Part of a small language model's weights.
Architecture: RMSNorm before each block, tied embeddings, normalized queries and keys.
MLP neurons of a small language model. Each row is named by its layer, matrix (up: input weights; down: output weights) and neuron, and shows model dimensions 0-127. Each number is 128 + 24 x the weight over its row's rms, rounded and kept within 0 to 255. Numbers have three digits each.
A block is one neuron, or neurons of one layer that tend to fire together. After each block is what it responds to, as a language model described it from the Wikipedia text at the highest values.

L4.up206:119151117155138155090129130122149132126100146160164135132135127160113073158144098167118067157138126138122163111114133112131171096103127138135152138167163152124130125178135048139107134113145146128132148120157154104117085145114128139121132145097121149093131138109148145096111153078132137100144106138166109143138127148188144096114142145129160132107142081102145106174113099146132135135117
L4.down206:118134164127131100113125157078113149126136167082138128171118119118115181163116112147138126119117154151126130152149135156137097132115112124134135121084101102122100132104096184107127114110162135127143104150123110140101159112160113164153130099168148103125140107107101147103144086174136144125084113104078116144147113160090127152115140137124136142109147132129135174091144155110133164116150
L4.up394:128115103126090119124128158151129157132085141141142116135138109114108159094096185156135137139150148151094140141173100087161147115140159123138113114129127083139135126141156110120126133177138121099140138112165149147129137186115105068116113146159131148155111069091107106137121142119098099145101082125146124094148186139148094119125136095109149144124103115112121134110157155091125103118100
L4.down394:152082124092121129117140124125120111108117127150131122141114105106166110139146153129085147143140128132171131166146095138070141192159135136150090161091138177139148134153097145131122101112129133146142121119104125141094124123082131154168119160122104140146147145158129122144106134137139162130141130124101130140084116140112145134170127142159095135158130198125140130157177104139107103137144
L4.up617:124107104102129118122093113143140165088072135163126121107118115140096127133132130106140120093094096140146173126156129138160139114120143179138116130137123161134152131146128124152164158128174112132077130104145100109126112179126148122117138114119087152086111144132144172138112157094126097088102145098098127139128143126158112120093126130125165142092120142120109129152123091106130146158180
L4.down617:107117128108130168186156131148150156133147146114106124143091138165146130120150122109129119141128188092117111113108146159143113177147088117121146086087131117153142117127085100153117128111109109154134161141109090105146167119166092119122137136135112153121123194090125127111100106093120150103136105147131082139147141140127093138123154114117110135146181133130164173129151098130095129105118
L4.up840:128104087152106102098124128131146125071097110142145109143116121142049147133137138116121105138085123147088144133120080133113124090125184122110090096117142111143152111141150119130153123172162105108125150103178173152090106112150116146128110143111109139128090137093137147139140144109150099134122126143111178159151138150133151152123132137130170138125111155103123112158148123092101118164148
L4.down840:115089108145121126137113128120135156082097103131072131117133126114122106100175113146144148100098147135062153126123101127139125140142088101148080123108149159099117197146073078156162119141109148115118166160101167136159160109111141155112157149106079139149154090116146157199189161126090150126137112136108098159133125188121113132169106158131143149122110137103143097131131121106124134137118
Mid-number digits and decimals

L8.up53:119120141126110108111128119156124107089097129149181093122151121096142092087106140116114108093134139142154120139142100111086122139139096123111094148086146138119141121121133109088120122153131145111121125063124119146113113152113101074153145119143122119140108136101111117137099118144140132083126105122125144141141115127167159104126107163095139125128138160116142142113138140135159133143140
L8.down53:128130127116129136104121104090157088127112117209099107144121099131111119123115177127087129078117139144173156151114115131123148128128152125102112145107179134111149140133102138151163123130128124149139163123115155140145074146110111123113131118112112155091150108124128156167125122097096113114147128120110152147160116165160159147162134085126138148103107138136137137144142107137151164146123
Decimal point in numbers

L9.up39:161112116158144108076108141098127140110126123169128090154092090146133113114124089089149123161091167152109138081090113111162093138178146139091142134127119170177132126117155132115113147147130136130097109143085128151140096108123117157110124072107154160115092143142157152110177122131115130116153139105156137128175126093149114141133102112077098142076132115116101091134121180137145148126138
L9.down39:139155123108144168140107163140118093099137121086095163120135148106154128138106152146105143186061133172115155147127088124107136131111163116124121163147095129135136141121146122093109133158091086120117128143100137127116101125145128125120142169123140134113168140139147109098148134096152089120131107117154097092091119104150147117132125147177116108116181133106181154131116157143176129168102
L9.up575:157135153110164141129116170135058099176140078145133116146092119182101118110145122150163084132137145094114152138084132139162191127139151127114133140172151158121135108160102095134108149137120071109135132150113171095101087108123096171143110146161132109124108167103124113130145115099150072139100083119153114136145151103152114147099122144105178130153142132092146143123065089130138143120170
L9.down575:129151122114143115182090155167119168144134138070140095194144116083156152114111088155089101146108117130103139148155114133096127143132143166133135165101086123140137133152126117106117149073145145144155104139132127145141114116134118105105143104114136163129112111149161109104113093109099176121108061057140129131111158190133105108148182140181133136133132134135131125132128159128114102165084
L9.up792:108134144136176146148115115163082161130148110161156152164171134146137112133135157105114121147140110153146143118109126170112150164105115137140107159135176125136094095177112109122136111130162147125130116088176125098133134157142136153143136129145158094103155140130154137131148102109133116084099120142093089153139118125136111158131154109189136133127109146118137152131171119127117136105162
L9.down792:122168173167110143138101111143158139114111100100126114121132117141091100170139165095144168139154117154117122178120124162157121133110106155094165140139129130126131094099127105151135141132131134121100126093108126076124135132157135097149115137103110154138163133139137131176113135146133119121144133089141167158119151123138079107128137144108089086096138118149159123126131169098115119098125
L9.up1525:162106095125169159151087126127109145126130162141115149150147130097144060088082103131102096143151102144148113136100108078173142121153114115142115135136132119143086145108118164151127134092162109101124116142177122146109107136135107159145122137142139133149027111101090141138114114109143082098129117118088128133138130111129128152143160127132114131158137119140151120097130071143123155118087
L9.down1525:144107102113154138110160109133127156128180132097139133094103108132141144134135126120131127132126140118105141120150142115136094102146121159123178133163144101127135129158140138171115124157158127131156136197153134136108087108093146122129173150116133100144141154158123093132131131099139118087113160101120158117171103095158109096095134145129170165105094154116152136140134094124102130158175
Capital letters in names

L9.up712:116125140136106130158085114109150073114084104143151099138138100150104100127091142082075061111146154207142107149152151147104120150141140126100106151073146143115182110079127135117150134132152142156112119101131104142133123156153084130126100133164071142104123118104128122122121128067158139093168119122129121154200133123104102164079114091119141173111132120101089134148118117116179126144090
L9.down712:093128166164152114130124132099112119144144163172091117096147120121130162095152140103124135147136152130186118114107143150095146154120137130100145149124179087104122159129155163107132092079120167149127152084104140170142139169159105133143138146111125107139135164095152124178139149093124110102146149098147186140112128078117147117150111112106115129143134181162123106127091148114116164149146
L9.up1180:122130137101119131111139109120151117127118140195157173150158098130094098166104156140146144097110122179105150137091092131130178105142128182109091157128140091133168134083174132133126113121090110130119107146154131120161127125149138101136141133106116103121092132142106115163170125091107045102147115123112092121159115160101148145103128103133143110146138138079136147123110089066098117149131
L9.down1180:101149171158108140114085145149095170150084124133137115140156108117090124077122091156115142116146103106150123151109123122101160106141145133102146147112114101115133101122142163144133150099164145106102151083154119133151102147118150138119087090074131131102153139144195102136107171124101109147121137170151156127121155078148092066106109132137110065120137119070134109097142127156097112148124
L9.up1335:130121121145138151109133123087124144095103095168140124142125143150115134093121122137081106105146146165129105138086128154169153114152143106110115143115154126112161156080116164128154125156136118108138120157138125126110119157118085135135103153109095135114096111120104147139122146171123133087152090123091135134154141106147134172087159150144109150138106100120126091164137127145156133083124
L9.down1335:122151155142165132120098126145130127111126119117088141140109070127167096078142144115106129112101133115151085147101140135115128138147128108149135129099182131126125108147149136159172145081135141134099147099138138131144082112125117153147161130099110143140114111124086122132101130084077144145108149117123151148136098155135130100160150126125108149119150091113086138081118135076130161110126
L9.up1366:125127121106108134109143151106161082071129078110146147118143125143132105147150152100095141120119158124125145148122131167124173141115139144115114116120170113129128096133105144143111137141117165143134131092118157118148140142137115148118150122136116121118141133150119101100180130090168166118134119122110152152181146133166105196137103110157156144123129154105115124124137130181163131127109
L9.down1366:094167123155185134114133099118150118188112098154099125147137095114121116147118088091140108145152176188155135161118152126109169163132096083109107133088137102091144176139159154116129149139148155086117133135123095161127119134093088152129114135134103113129131122075130112145136124110156115145114095113161137192141109110100121097157123081106051137069152130153127149107080080084106137132152
Decimal point in numbers

L4.up452:178114094113142138158130151109092098088129168161131090140113127151153137150185116155114091094117130095131135114081054081120112169157126117122160176187136108135140097082076140109137131146139137108122091136107093131135097163156097143115103107126116119147121139171110127135172092150120134134135112148164142137126109104139084134159157110099124144119141145142133115134129154134105118126127
L4.down452:108174155177095148152103152107113138102139106117159125109085129120135136129158150129150177152108125143133180111127146136160145128123119088140136144108073121127107135135139108142108092102139123125052140107175128150100091131126176116157126136104158102124182138108107088168058122103144122136125133123098135132132139121112149138149129134130140092131093130124147088128149106147168132120141
L4.up539:187110146103169118098118163107106129148109160141181151110145139117120129124150140142134147098127128132115152132103104127145165162139151160143179122127124180142161090177116117130135161132097111134092131107163154107142139177132135129143153093101131124096152140168131124104161097109119128138113162138136093147148143139132120169147091077081121157116147163122130101110122149133123168146128
L4.down539:096134096195090149115188101162098104119136126092114132140113109117167121149118181120129105144127141159177144147124132133118122132130105140085079099141107074096100110145119152097143125172142074137136135102139138107129093124100122143137143161134134167152102111118095144157140122137126107107156120091096129102127137139125111099131145137177103141123144123111107142137111120113176102149117
L4.up765:164134114149113175158122130117104105139105132152179127084158122125104125124097137137152110122119143114144150104148109108117138133119108144096123100159182124143105141125095168186155155119121140105154150077146153133113177142146132092134121100115133130139165135086167148126088160137174129130118134104158099103179146101165128140144112126106137103140163141168100141181131127112121125140137
L4.down765:091112149096130098167118141170128135092129125126105122161123142128087115087124142138109129132132119192069145125101107144119152108165176116054133114174116096123124077138152093120133093117133170107124109157110122131140068102167113119136164117157138091123143107153128097129113121123113092124128142081131141157096101131060158104119127098131118155110142157142102122127104119094149121155126
L4.up1203:177095117148117125161103162112178134127150123112147150162089144130095126135175107125108122088121088179135116084091173139096148160096136110099159124165143127120134115131140140142137123171101145089103121123135150088113113134143141115147150118131138178148085123108100160141107114147112092161152134114104112121141119130158115139119126145125104150161140115101087118114133150104142147123118
L4.down1203:123110136103158149112146115156125148114154113154159112097107124148115126168159117119118133128115117139119193119141118132162138079134112122131161093136108084123129134143127170131118138129158080124145093088102115172117092143129150078079124110079140107114115133118085122111135134082186108112135084139159146145111129090100118084117100119096165171095121099111110199143118136125137111146126
Mid-word fragments